config = dict(
    num_hidden_layers=11,
    num_attention_heads=8,
    intermediate_size=2688,
    norm='layernorm',
    norm_place='pre',
    norm_eps=1e-06,
    attn_scale=0.102,
    bias='all',
    init_std_qkv=0.0151,
    init_std_up=0.0151,
    lr_head=0.00587,
    final_lr_fraction=0.0,
    max_seq_len=384,
)
MLP neurons of a small language model. Each row is named by its layer, matrix (down: output weights) and neuron, and shows model dimensions 352-415. Each number is 200 + 40 x the weight over its row's rms, rounded and kept within 0 to 999.
After each neuron's rows, "fires before" lists the tokens most often just after its 100 highest values on Wikipedia text that the model never trained on. A number after a token or word is its count.

L6.down2445,220,184,282,212,188,205,240,202,120,261,185,167,181,221,172,204,237,191,184,233,194,216,177,154,205,165,270,285,216,196,268,173,114,317,223,219,177,212,226,194,169,292,242,202,246,205,249,183,173,226,215,160,220,169,150,153,243,184,208,196,202,224,216,256
fires before: "\n" 55, " " 14

L6.down2042,196,208,178,195,215,213,220,155,149,226,250,201,188,233,169,228,195,269,193,185,157,175,183,195,251,219,190,182,194,168,312,215,185,241,184,190,228,204,239,207,198,247,234,255,223,284,209,236,169,177,143,128,236,180,181,208,232,221,210,152,221,221,172,215
fires before: "\n" 67, "-" 10, "|" 9, " the" 4

L6.down2649,197,233,237,119,161,200,162,243,191,183,245,194,229,260,214,178,188,202,194,239,203,182,219,222,262,162,137,164,220,202,187,215,224,214,182,152,193,284,197,237,143,183,174,213,213,142,144,254,152,213,231,203,206,179,209,199,255,190,174,223,211,180,154,233
fires before: " |" 37, "0" 18, "1" 9, "-" 7, ";" 6

L6.down1855,231,202,244,164,234,106,145,165,182,228,158,130,219,204,227,240,255,226,197,257,227,256,146,167,225,289,206,249,151,163,245,219,266,201,217,237,167,192,191,209,234,219,165,249,156,273,244,159,199,173,177,198,152,146,214,198,177,187,199,193,249,230,123,214
fires before: "-" 23, "\n" 22, "|" 10, "=" 7, "==" 5, " Ref" 4

L6.down729,208,232,216,207,285,190,183,272,167,180,215,242,215,248,185,146,200,225,197,151,217,242,222,221,247,196,141,159,234,208,173,213,171,181,225,207,333,127,150,163,176,261,183,222,158,225,168,224,264,195,174,171,238,235,152,242,253,245,215,223,201,193,176,198
fires before: "1" 36, "2" 17, "0" 10, "4" 8, "3" 8, "7" 5

L6.down574,219,156,185,238,174,266,221,271,129,243,224,255,225,143,210,165,211,200,249,223,208,130,236,163,206,224,272,114,189,225,136,238,194,271,149,93,173,187,128,188,203,196,197,150,194,250,197,155,141,183,326,236,265,271,191,181,199,191,200,241,254,206,137,143
fires before: "1" 25, "0" 15, "2" 11, "5" 9, "3" 6

L6.down588,215,141,257,184,218,291,205,140,201,314,216,218,218,272,220,197,172,192,111,205,263,184,203,190,278,141,201,161,155,212,168,223,173,289,95,209,191,226,210,130,167,197,165,164,233,222,164,212,193,277,200,243,160,189,124,218,183,177,216,203,227,287,171,284
fires before: " " 88

L6.down541,189,168,204,181,284,261,208,228,233,183,202,264,218,173,211,213,254,223,202,267,216,225,262,180,164,120,88,169,223,169,170,158,165,182,178,208,202,176,108,212,219,273,203,196,176,231,159,133,179,161,155,192,190,200,190,149,112,237,177,196,246,135,187,268
fires before: "," 45, " |" 7, "–" 5, "-" 4

L6.down457,252,204,165,220,271,339,221,214,215,208,205,206,221,208,230,175,189,179,238,245,214,152,260,184,170,186,134,172,157,133,186,203,216,172,213,213,218,254,220,192,179,168,198,177,186,204,185,185,269,183,198,227,291,176,130,233,255,104,227,188,255,224,243,214
fires before: "2" 52, "1" 11

L6.down201,219,179,223,254,206,169,244,269,206,196,154,197,228,181,211,216,177,252,226,215,173,182,198,174,240,250,284,166,172,204,252,273,227,192,172,169,199,146,253,151,192,255,184,129,195,193,183,228,181,213,221,225,175,149,277,226,245,283,238,195,216,218,191,185
fires before: "9" 42, "8" 5, "v" 4

L6.down2608,239,248,212,274,184,169,175,215,184,108,199,195,231,186,225,237,191,188,231,218,215,131,219,242,147,252,280,174,223,179,264,279,225,269,134,136,195,280,218,199,183,151,214,190,149,291,199,233,167,204,176,209,217,233,206,211,201,172,197,212,264,164,179,233
fires before: "2" 20, "3" 14, "8" 9, " of" 8

L6.down2176,219,219,218,225,194,100,169,222,258,179,195,168,186,184,242,113,159,177,254,135,282,157,236,145,128,175,145,212,173,169,124,164,130,272,195,212,171,170,193,231,196,202,294,191,147,198,260,133,187,260,190,160,200,231,172,223,226,270,194,265,140,316,244,157
fires before: " of" 45, "-" 8, " the" 4

L6.down1720,234,176,224,191,188,166,219,188,252,145,174,254,228,194,232,174,143,200,231,145,233,164,207,253,240,236,112,194,221,127,241,260,235,198,216,157,191,208,239,214,210,306,216,296,211,178,216,159,239,164,249,181,186,176,166,229,243,252,159,215,274,146,256,215
fires before: " |" 26, "." 24, " " 5

L6.down2000,156,156,224,189,238,84,247,183,230,276,235,178,241,199,161,201,221,225,241,225,236,202,177,278,258,159,272,167,182,220,223,274,156,210,152,212,146,206,201,254,150,197,206,261,139,284,227,202,245,159,266,274,241,227,160,236,205,236,234,199,215,168,261,231
fires before: " |" 41, " It" 14, ")" 5, ":" 4, "." 4

L6.down1481,141,172,235,258,173,181,93,197,218,249,252,175,232,220,298,169,137,121,229,151,213,199,206,214,187,293,176,166,167,142,137,215,244,231,194,292,237,195,177,217,273,155,215,167,228,86,178,221,191,266,318,156,254,176,225,179,148,175,167,238,211,133,254,182
fires before: " |" 45, ":" 10, "." 6, ";" 5, ")" 4, "," 4

L6.down842,170,217,152,158,199,195,171,225,182,240,214,216,227,162,205,159,204,171,200,190,177,212,197,216,208,207,215,237,167,149,137,226,146,211,153,184,157,137,181,243,175,226,111,248,186,154,280,215,166,283,241,150,227,157,224,263,160,210,188,296,140,135,183,140
fires before: "0" 60, "2" 14, "1" 14, "9" 4, " " 4

L6.down1091,215,210,162,182,241,244,225,260,223,214,193,174,275,121,203,161,151,210,205,271,230,175,285,260,249,200,310,204,177,182,240,210,159,217,157,153,175,217,210,204,143,183,157,211,247,212,214,261,223,219,247,240,200,238,196,227,201,234,208,226,260,181,234,270
fires before: "0" 44, "1" 30, "2" 10, "3" 4

L6.down1734,176,157,203,188,175,152,228,217,247,226,136,193,213,153,216,156,118,256,186,164,184,246,198,155,214,180,263,229,245,231,168,199,139,143,205,168,166,124,189,298,252,198,246,228,139,190,217,212,218,230,141,231,268,244,189,114,178,193,251,218,143,224,234,165
fires before: "1" 19, "-" 17, "2" 9, "3" 7, "7" 6, "6" 5

L6.down1753,220,218,269,193,116,208,167,219,227,217,213,147,153,195,229,195,182,171,204,210,170,239,230,204,238,220,42,194,256,250,132,234,208,195,183,230,203,236,209,238,324,241,200,184,159,253,102,176,212,213,221,156,184,223,193,146,198,215,152,260,282,228,298,111
fires before: "," 27, ")" 20, "." 10, "===" 5, " |" 5

L6.down340,225,160,152,180,236,171,253,152,186,180,168,180,217,184,145,185,175,187,215,173,220,84,208,201,194,200,133,217,182,223,189,210,169,189,138,253,209,201,234,195,233,177,242,173,176,144,219,197,165,196,215,138,193,166,248,269,197,194,228,269,207,124,177,234
fires before: ":" 70, "–" 15, "):" 7, "CA" 4

L6.down1859,250,198,108,176,114,204,213,143,154,193,268,186,168,272,299,200,171,196,255,153,192,290,235,236,164,206,184,249,146,220,212,253,236,214,201,239,244,161,172,211,193,179,221,202,197,194,206,281,197,190,189,263,180,233,192,175,131,230,177,227,137,246,185,233
fires before: "." 44, "%" 18, "1" 7, "0" 5, "2" 5

L6.down1337,155,278,121,172,206,229,237,356,155,160,258,180,235,222,194,242,163,213,212,229,176,141,299,213,208,228,247,205,193,222,146,189,125,268,108,136,150,216,194,238,303,232,153,181,121,221,242,194,183,185,222,226,206,201,265,206,120,159,154,193,243,174,236,167
fires before: "|" 44, "\n" 25, "-" 9, " |" 6

L6.down1143,183,121,275,221,166,223,185,165,234,204,120,177,169,222,151,192,235,235,159,275,155,214,178,267,177,159,213,193,181,205,228,250,210,191,256,117,214,213,184,176,283,184,188,181,154,255,148,208,173,215,234,239,203,177,171,255,196,204,186,185,237,252,237,182
fires before: "," 14, "." 14, " of" 11, " and" 10, " in" 6

L6.down32,180,170,229,160,193,268,313,250,250,224,186,220,286,167,296,267,264,221,175,158,174,210,162,258,237,225,237,227,207,203,234,220,186,148,169,140,239,177,119,177,245,260,189,222,117,196,216,214,301,137,226,193,194,237,203,163,243,248,164,223,220,147,211,157
fires before: "1" 32, "8" 14, "2" 9, "9" 7, "6" 6

L6.down2048,201,188,267,185,208,257,181,188,200,223,191,220,188,186,204,163,250,235,227,210,157,128,202,134,241,156,211,220,130,228,193,127,136,199,211,206,235,183,235,129,256,210,194,201,201,197,195,191,220,172,149,140,176,237,185,218,177,169,156,288,206,162,219,253
fires before: "," 24, " the" 16, " he" 12

L6.down1095,216,226,111,236,226,245,199,195,178,209,208,203,62,185,178,210,136,283,200,246,226,167,182,271,234,188,250,190,173,163,166,113,218,209,261,147,214,129,295,197,224,184,203,263,187,230,216,127,217,226,179,229,246,228,203,172,276,215,272,251,180,184,272,232
fires before: " |" 45, ")" 7, "o" 4

L6.down362,234,220,117,205,169,224,202,280,299,176,226,144,161,246,160,232,237,129,280,189,216,142,207,232,244,179,134,252,261,235,218,160,143,153,205,305,153,155,231,308,161,244,132,218,227,240,131,195,200,229,177,217,167,203,174,195,190,119,284,266,164,295,230,179
fires before: " |" 34, " /" 20, "." 5, "–" 5, "-" 4

L6.down663,161,189,197,252,209,216,239,204,249,190,204,165,94,194,223,211,221,245,249,221,319,186,134,160,248,210,231,164,136,158,223,219,230,166,209,184,208,211,142,184,202,174,169,229,185,201,165,211,189,226,252,182,175,170,149,190,196,164,239,204,206,256,132,227
fires before: "1" 29, "2" 22, "4" 4, "3" 4

L6.down1428,260,222,261,202,207,238,217,131,209,232,245,201,152,211,179,194,223,208,152,208,216,151,241,186,188,194,238,183,118,232,241,176,175,206,176,221,190,232,233,227,214,230,194,211,197,168,139,77,158,260,115,198,224,246,146,147,195,243,225,99,195,225,223,208
fires before: " " 66, " the" 4

L6.down2025,174,260,204,165,214,166,177,171,215,194,241,202,202,218,162,171,261,181,232,211,157,263,274,240,158,262,324,294,169,184,208,182,213,172,210,250,241,155,220,238,235,185,220,236,146,253,196,249,181,232,250,256,234,193,186,178,165,121,125,249,207,232,207,191
fires before: " |" 52, "0" 8, ")" 8, "1" 7, "." 4

L6.down1977,214,226,139,199,168,161,167,196,218,148,177,201,179,142,183,220,212,234,208,179,216,174,196,167,241,279,199,163,179,190,114,221,225,119,239,230,262,194,211,163,243,142,167,136,193,214,232,226,180,125,87,153,163,147,242,151,147,193,223,283,153,224,193,147
fires before: " |" 49, "." 9, ":" 5, "–" 4

L6.down1953,203,158,225,225,163,193,193,174,168,182,229,249,300,160,206,225,189,208,129,250,200,300,144,234,230,210,169,109,218,228,218,246,260,201,219,251,152,174,233,163,168,222,291,231,267,133,240,149,197,143,217,179,201,181,208,187,197,226,166,139,217,206,205,183
fires before: " |" 79

L6.down1651,170,170,217,214,205,294,174,231,204,175,171,122,164,212,247,317,231,204,203,198,283,202,226,232,250,215,171,194,224,265,116,209,234,253,192,219,195,210,215,152,267,213,203,266,211,221,225,217,203,223,310,159,222,200,245,152,188,150,250,223,182,170,249,123
fires before: " |" 77, " " 9, ";" 4

L6.down1218,220,165,263,154,181,223,188,290,166,159,221,213,106,157,197,174,177,281,144,209,212,151,210,232,267,237,264,241,153,229,250,140,243,176,148,304,177,200,184,260,218,178,186,234,174,184,199,239,161,155,273,236,208,254,217,199,124,188,168,198,254,229,215,250
fires before: "." 27, "," 14, " in" 11

L6.down157,180,170,223,294,229,231,92,191,250,181,178,182,217,188,185,211,177,193,218,162,200,227,189,164,153,194,198,173,236,219,267,238,205,238,169,203,207,284,194,263,260,168,247,219,143,233,233,205,215,236,219,286,224,139,159,207,185,167,176,226,191,243,286,129
fires before: " of" 25, "." 18, "," 14, " in" 5

L6.down2457,138,221,198,227,201,187,162,170,219,251,188,193,282,265,231,219,272,179,293,191,251,276,270,228,256,173,284,187,238,165,156,183,196,211,214,169,173,236,248,162,244,213,220,209,184,148,182,222,263,156,238,246,264,187,185,217,242,228,211,216,191,273,233,169
fires before: "0" 43, "1" 22, "2" 10, "|" 8, "," 4

L6.down1177,148,240,124,110,172,215,219,220,167,175,216,282,194,224,258,129,263,252,168,156,201,218,212,251,178,241,235,189,190,225,203,208,186,270,178,188,164,181,200,182,217,157,193,233,155,236,195,211,163,196,160,148,206,226,312,200,189,201,153,170,219,263,218,257
fires before: "\n" 48, "-" 34, "|" 17

L6.down1208,247,237,47,129,198,219,134,191,172,136,141,198,212,224,240,212,217,182,234,216,186,184,216,183,144,189,166,151,226,228,154,175,174,203,145,188,167,136,118,202,221,216,221,219,279,220,191,160,223,227,203,156,167,244,227,213,169,247,191,137,244,236,243,208
fires before: "-" 42, "|" 13, " " 12, " |" 4, "PP" 4, "\n" 4

L6.down446,127,200,176,257,214,238,207,135,199,280,253,141,143,194,293,256,192,187,169,230,222,179,247,247,153,192,263,264,76,246,149,172,207,241,240,161,125,136,243,196,192,236,202,209,210,214,231,133,211,213,237,241,234,184,147,136,160,198,252,210,266,190,241,196
fires before: "0" 49, "2" 21, "1" 14, "9" 13

L6.down259,155,188,175,217,226,175,261,239,214,214,205,161,236,204,206,195,229,185,209,204,215,197,167,165,198,235,225,92,187,238,207,174,235,266,159,203,191,195,145,176,195,233,304,249,193,214,189,252,260,170,178,192,184,128,134,168,157,239,246,195,221,181,201,157
fires before: "1" 16, "9" 12, "8" 11, "3" 10, "6" 9, "5" 9

L6.down527,210,150,262,157,237,178,229,220,210,160,147,199,193,168,210,170,241,253,188,211,210,220,184,165,290,202,300,207,133,256,203,166,179,207,168,193,239,154,129,237,206,241,213,185,152,253,246,193,237,191,202,216,151,240,207,216,266,237,224,196,112,223,243,152
fires before: "0" 23, "1" 10, "6" 7, "9" 7, "4" 7, "3" 6

L6.down132,161,185,290,261,183,200,209,202,169,266,170,252,199,215,294,199,172,187,198,170,169,228,193,159,254,152,246,136,196,230,220,209,251,230,217,188,220,247,225,159,157,205,244,202,205,190,230,143,223,216,206,153,204,214,220,196,204,233,166,255,180,189,201,205
fires before: "-" 58, "\n" 12, "om" 4, "," 4

L6.down1312,190,194,272,168,191,199,194,262,220,157,263,214,243,301,201,154,218,133,237,212,141,148,218,217,235,203,285,221,234,235,204,193,217,248,197,157,318,204,136,196,197,239,237,246,228,231,193,221,355,237,157,176,181,147,130,168,170,157,174,196,224,249,138,191
fires before: " |" 27, "1" 17, "3" 7, "5" 7, "9" 7

L6.down2525,222,235,191,180,191,204,180,270,184,245,277,219,236,245,141,169,225,214,203,183,206,162,166,245,194,144,249,218,250,161,177,289,195,218,194,209,225,193,202,177,204,192,213,142,181,291,193,215,219,256,196,291,250,112,203,185,151,180,265,169,183,167,184,150
fires before: " |" 46, ")." 5, "2" 5, "d" 4, "." 4

L6.down2032,191,189,198,187,268,155,127,217,231,213,247,216,255,194,250,260,231,171,182,210,157,229,178,177,205,152,243,128,217,165,216,217,180,142,224,127,162,258,232,181,236,238,179,148,163,199,196,213,215,203,160,268,318,253,176,168,197,210,179,207,243,199,244,246
fires before: "2" 28, "9" 19, "0" 15, "8" 9, "1" 9, "4" 5

L6.down266,266,226,160,220,219,265,244,250,225,184,215,232,199,171,245,292,178,200,225,220,204,157,223,178,242,188,224,209,206,190,201,152,175,244,181,208,184,174,159,181,179,139,171,137,221,199,221,178,110,180,214,187,213,197,192,249,222,183,184,159,242,179,231,254
fires before: "1" 42, "2" 15, " " 9, "5" 8, "0" 6, "7" 4

L6.down2223,155,237,193,201,133,275,204,221,144,236,203,209,171,185,236,192,96,186,178,179,261,235,273,258,215,204,227,214,153,267,255,229,272,158,250,309,145,187,153,197,217,240,129,307,146,264,250,176,178,215,243,105,192,238,215,185,201,195,165,208,235,182,207,241
fires before: "1" 65, " " 18, "2" 9

L6.down2082,213,202,234,171,187,158,183,130,201,206,257,197,287,206,199,218,197,169,179,224,239,195,170,205,217,162,206,249,99,211,254,260,196,249,200,203,171,238,155,222,164,265,235,222,157,241,166,143,136,284,173,168,255,235,164,204,238,222,217,208,160,182,122,212
fires before: " |" 36, "\n" 12, ")" 8, " in" 6

L6.down2581,188,177,161,190,244,271,224,144,202,121,327,187,195,165,189,281,233,151,161,206,249,197,172,254,242,174,280,94,256,208,205,198,217,110,147,166,195,156,203,227,219,183,176,229,179,270,173,173,177,155,187,230,219,312,188,141,191,238,158,151,216,160,184,167
fires before: "1" 24, "2" 19, "3" 11, "4" 10, " |" 4, "0" 4

L6.down1792,208,196,210,239,221,224,155,185,184,154,217,216,193,200,147,182,194,212,153,231,205,221,186,202,169,181,249,178,205,198,180,245,203,136,213,176,194,150,157,197,165,242,185,235,214,204,298,129,232,292,169,213,238,193,158,172,170,209,201,228,219,308,161,316
fires before: " the" 16, "|" 12, "|---|---|---|---|---|" 11, "|---|---|---|" 9, "|---|---|---|---|" 8, " |" 8

L6.down2095,221,220,167,236,191,318,200,228,216,192,168,97,264,207,216,163,193,207,156,188,158,226,209,182,245,228,172,147,222,223,166,244,211,244,165,245,160,195,177,163,182,192,234,156,270,169,223,172,229,248,225,246,212,228,260,241,159,149,247,147,244,214,187,131
fires before: " of" 36, "0" 27, "." 4

L6.down2282,230,234,229,225,261,148,213,185,193,163,236,229,146,162,218,178,189,272,180,230,172,218,178,192,234,247,272,191,217,174,247,259,187,228,190,249,198,237,163,206,278,155,254,253,227,200,192,147,139,227,201,188,241,243,166,171,215,255,211,255,204,263,245,224
fires before: "1" 16, "9" 15, "2" 13, "0" 10, "6" 9, "7" 7

L6.down219,238,211,258,221,236,228,176,216,193,214,149,184,212,122,178,201,209,280,222,196,257,154,195,196,163,154,213,197,193,149,220,239,202,176,166,220,108,195,203,250,194,197,215,194,192,293,208,232,180,165,202,226,162,158,219,211,268,172,198,231,169,173,244,176
fires before: " |" 33, " (" 13, ")," 6, "," 5, " as" 4

L6.down2655,119,250,191,193,238,233,137,258,105,160,136,156,181,151,230,273,144,240,234,234,166,214,237,232,193,287,256,201,158,214,200,229,192,260,178,206,194,221,137,201,163,211,122,169,159,165,141,183,257,212,228,130,213,150,263,181,197,259,253,223,181,107,264,186
fires before: "\n" 60, "-" 35

L6.down206,247,146,205,238,225,215,236,203,210,227,203,207,229,216,274,275,266,195,184,208,193,233,202,201,177,254,385,212,236,258,219,310,202,231,168,219,162,228,241,215,215,269,249,214,192,168,177,189,236,217,163,214,193,188,211,169,254,219,173,232,173,225,261,310
fires before: "\n" 55, " Certified" 6, " He" 5

L6.down2372,165,157,279,277,185,240,209,189,152,272,248,213,214,166,205,200,172,230,223,270,220,130,248,214,170,202,222,207,258,140,181,253,199,238,216,207,196,208,245,170,129,140,213,187,216,266,170,255,217,220,228,194,215,190,220,141,204,167,107,152,241,234,202,203
fires before: " " 19, "2" 18, "1" 17, "0" 13, "6" 7, "3" 5

L6.down244,246,189,192,226,220,235,200,150,140,250,174,205,171,198,179,170,188,205,152,173,166,228,243,247,259,239,278,181,145,151,191,102,209,234,133,149,148,215,217,215,226,264,197,158,193,84,139,215,163,228,162,220,249,145,197,221,201,216,138,226,213,184,248,143
fires before: " " 39, "\n" 38, "2" 5, " |" 5

L6.down1251,195,256,243,224,160,203,206,165,126,230,240,199,167,214,111,124,216,138,205,200,194,185,205,149,169,173,182,159,148,243,228,183,179,237,193,250,169,164,200,239,213,137,237,281,183,191,200,210,221,276,160,120,212,170,166,187,240,212,234,180,173,165,170,173
fires before: "1" 25, "3" 11, "5" 8, "0" 8, "2" 7, " /" 7

L6.down648,187,119,236,152,267,220,198,228,201,206,325,212,225,196,226,267,208,196,168,226,185,173,293,213,211,211,223,140,206,133,223,96,135,260,174,238,297,220,217,216,223,186,166,238,223,253,226,182,218,251,203,224,201,158,170,188,157,205,233,173,182,192,190,283
fires before: " " 84, " |" 4

L6.down1398,169,236,132,218,200,120,267,203,224,210,240,143,113,209,164,233,171,173,253,184,198,259,225,211,217,216,311,249,138,174,256,281,193,216,227,170,149,193,208,170,251,243,223,154,250,192,204,181,210,191,158,213,173,242,166,257,176,170,261,205,279,187,188,157
fires before: " |" 30, "1" 14, "2" 10, "0" 9, "," 7, "9" 7

L6.down979,157,162,90,165,251,174,181,160,235,145,126,149,230,185,219,221,203,194,266,269,217,143,242,129,258,221,129,178,162,209,187,252,176,189,144,164,178,215,182,231,205,207,237,187,208,243,225,204,250,229,206,185,348,247,234,198,153,211,181,222,224,172,122,237
fires before: " |" 98

L6.down826,187,158,272,254,229,222,192,182,253,225,209,134,144,184,334,185,275,265,185,260,229,196,198,206,265,176,212,158,190,238,200,236,196,219,243,316,231,234,198,178,185,246,157,197,258,243,206,196,187,174,207,257,202,229,189,181,143,186,201,201,207,229,217,200
fires before: "1" 22, "0" 22, " " 13, "3" 7, " \"" 5, "2" 5

L6.down1494,168,210,239,182,122,179,206,206,182,213,285,236,175,131,236,267,168,141,183,204,200,158,238,178,204,154,190,208,253,173,206,179,143,178,163,229,159,211,187,139,229,176,242,157,162,269,98,139,141,240,199,219,230,251,225,171,169,189,221,191,214,187,199,194
fires before: "2" 27, "0" 27, "1" 13, "," 9, " |" 5

L6.down1877,270,222,189,246,254,204,215,252,181,277,194,215,196,164,163,194,222,226,158,207,210,197,259,217,196,206,224,66,179,251,206,161,152,197,133,206,208,120,127,217,178,257,210,249,240,233,209,157,187,179,176,89,343,175,171,198,268,170,169,183,209,180,172,202
fires before: " " 35, " the" 12, " his" 4

L6.down306,247,185,167,207,246,213,173,198,217,206,229,246,174,250,191,239,128,214,245,207,190,229,216,208,221,218,110,180,187,203,222,143,210,169,156,150,236,189,175,190,175,160,261,137,230,112,143,220,150,145,187,195,241,201,211,228,221,217,216,245,247,154,187,273
fires before: " |" 30, "2" 16, "0" 16, "1" 8, " (" 4

L6.down432,176,189,261,182,193,160,185,163,168,176,202,185,274,181,191,157,137,164,189,177,168,140,218,191,225,211,327,148,151,198,187,306,210,226,186,216,238,189,247,181,159,205,172,253,234,210,231,186,157,124,171,270,239,191,205,223,242,237,98,218,230,148,164,243
fires before: "1" 23, "9" 23, "0" 17, "2" 9

L6.down1492,230,281,210,140,239,145,204,164,223,274,259,282,207,169,193,143,158,235,222,152,162,223,230,136,283,169,223,183,162,247,172,178,233,217,141,187,254,210,150,144,184,254,160,317,156,228,120,222,227,216,199,171,170,156,185,248,160,200,175,252,305,226,166,214
fires before: "\n" 71, " |" 12, "-" 5, "," 4

L6.down1821,212,182,258,167,228,263,165,166,214,199,172,173,185,171,208,191,255,204,235,245,155,233,164,208,209,152,178,155,141,213,206,190,218,253,192,172,249,250,267,190,204,296,288,199,76,254,218,171,243,142,191,228,247,262,123,162,160,200,181,272,240,171,243,147
fires before: "\n" 35, "-" 13, "|" 5, " of" 4, " |" 4

L6.down207,219,206,274,253,252,190,160,192,187,185,212,210,265,252,264,261,142,166,209,209,192,176,198,271,223,181,239,165,211,207,166,230,230,204,167,172,216,200,142,160,251,224,174,142,244,268,189,205,212,242,188,211,252,280,259,204,181,155,95,226,198,187,177,222
fires before: "1" 25, "2" 22, "3" 8, "4" 6, "6" 4

L6.down1802,211,313,206,195,272,174,135,175,239,195,223,209,174,227,177,131,194,190,156,153,197,272,201,274,145,211,185,185,256,150,178,219,205,200,228,214,257,235,153,139,193,239,264,242,233,188,220,194,206,218,149,178,138,203,199,211,160,150,231,161,220,117,146,201
fires before: " |" 58, "." 8, " (" 5, ")." 4

L6.down830,246,191,236,186,158,161,223,216,195,282,209,182,231,188,222,205,193,259,207,114,201,156,145,215,217,206,290,182,222,163,211,220,234,172,175,187,137,217,212,126,173,232,136,177,206,125,161,197,211,152,232,195,140,239,230,206,192,155,188,202,210,191,234,232
fires before: "9" 23, "0" 14, "2" 12, "1" 8, " States" 5

L6.down2366,237,228,221,217,149,189,185,203,278,194,266,202,147,220,206,243,212,204,243,199,125,264,157,134,163,199,247,214,201,199,227,195,129,124,180,228,231,147,167,155,165,133,228,250,285,248,227,243,314,216,224,246,245,227,89,197,239,171,179,268,203,234,233,197
fires before: " /" 30, "1" 15, "3" 11, "2" 6, "5" 5, "6" 5

L6.down1769,218,130,254,200,188,258,218,151,181,238,192,277,183,181,220,152,185,265,205,159,180,204,214,194,247,208,193,181,225,120,183,152,163,193,151,201,255,215,246,137,148,191,207,163,217,225,249,178,214,245,204,222,196,199,185,154,244,215,218,231,244,219,172,171
fires before: "2" 38, "1" 20, " " 13

L6.down144,138,121,282,198,225,210,201,222,189,194,218,210,240,225,185,270,182,181,228,233,181,176,167,181,183,212,251,234,223,149,187,168,199,160,157,204,250,235,149,252,183,158,129,215,244,209,256,229,149,221,140,218,183,181,207,182,170,170,176,250,219,218,218,204
fires before: "0" 25, "2" 12, "1" 11, "8" 9, "4" 5

L6.down1650,176,185,152,178,176,137,181,197,198,189,232,144,232,201,230,189,241,295,156,179,240,178,196,171,244,192,272,129,238,190,143,162,178,264,182,218,186,229,141,214,250,172,159,195,242,198,202,120,213,163,217,184,208,317,198,176,241,235,141,115,188,151,235,239
fires before: "0" 19, "2" 14, "6" 10, "5" 8, "1" 8

L6.down41,223,262,240,217,245,208,152,206,216,213,125,151,136,203,159,230,220,189,255,221,191,264,185,192,160,201,215,194,109,207,196,222,214,186,267,250,172,181,148,171,238,178,190,176,269,151,189,159,174,212,227,129,190,199,220,152,138,194,235,172,170,238,210,233
fires before: "0" 20, "1" 18, "." 17, " " 14, " |" 7, "2" 6

L6.down792,223,140,272,211,196,230,232,273,133,254,158,216,202,223,177,143,129,176,211,224,156,182,213,204,227,158,178,228,204,209,209,176,173,191,195,138,238,149,215,228,174,173,220,316,255,179,230,247,150,191,156,210,219,207,268,166,166,223,171,216,189,203,150,224
fires before: "9" 26, "8" 14, "7" 9, "5" 8, "1" 4, "6" 4

L6.down552,223,163,334,206,206,230,248,213,221,107,161,229,180,260,195,234,237,147,169,252,199,153,231,200,264,164,202,223,144,249,303,271,185,236,238,243,168,194,229,243,200,189,194,186,213,179,330,263,252,191,194,261,216,196,148,180,222,211,230,226,208,231,268,238
fires before: " |" 37, "." 18, "4" 5

L6.down2102,188,192,246,186,193,196,141,214,220,199,205,196,174,167,189,232,196,174,196,185,243,241,229,146,223,185,237,172,255,170,136,140,211,117,188,174,149,268,147,142,262,210,206,171,272,245,121,224,191,208,282,154,165,119,232,244,157,216,276,247,261,211,145,242
fires before: " |" 50, "," 8, " –" 8, "." 5, " April" 4

L6.down1442,241,242,177,195,264,179,156,208,197,188,222,267,173,212,193,171,141,133,219,221,229,163,234,181,176,217,137,138,180,235,225,165,179,236,191,236,195,246,224,191,156,211,225,179,183,186,239,147,230,255,169,276,271,118,253,180,146,117,146,224,152,123,156,227
fires before: "1" 36, "9" 10, "8" 7, "2" 4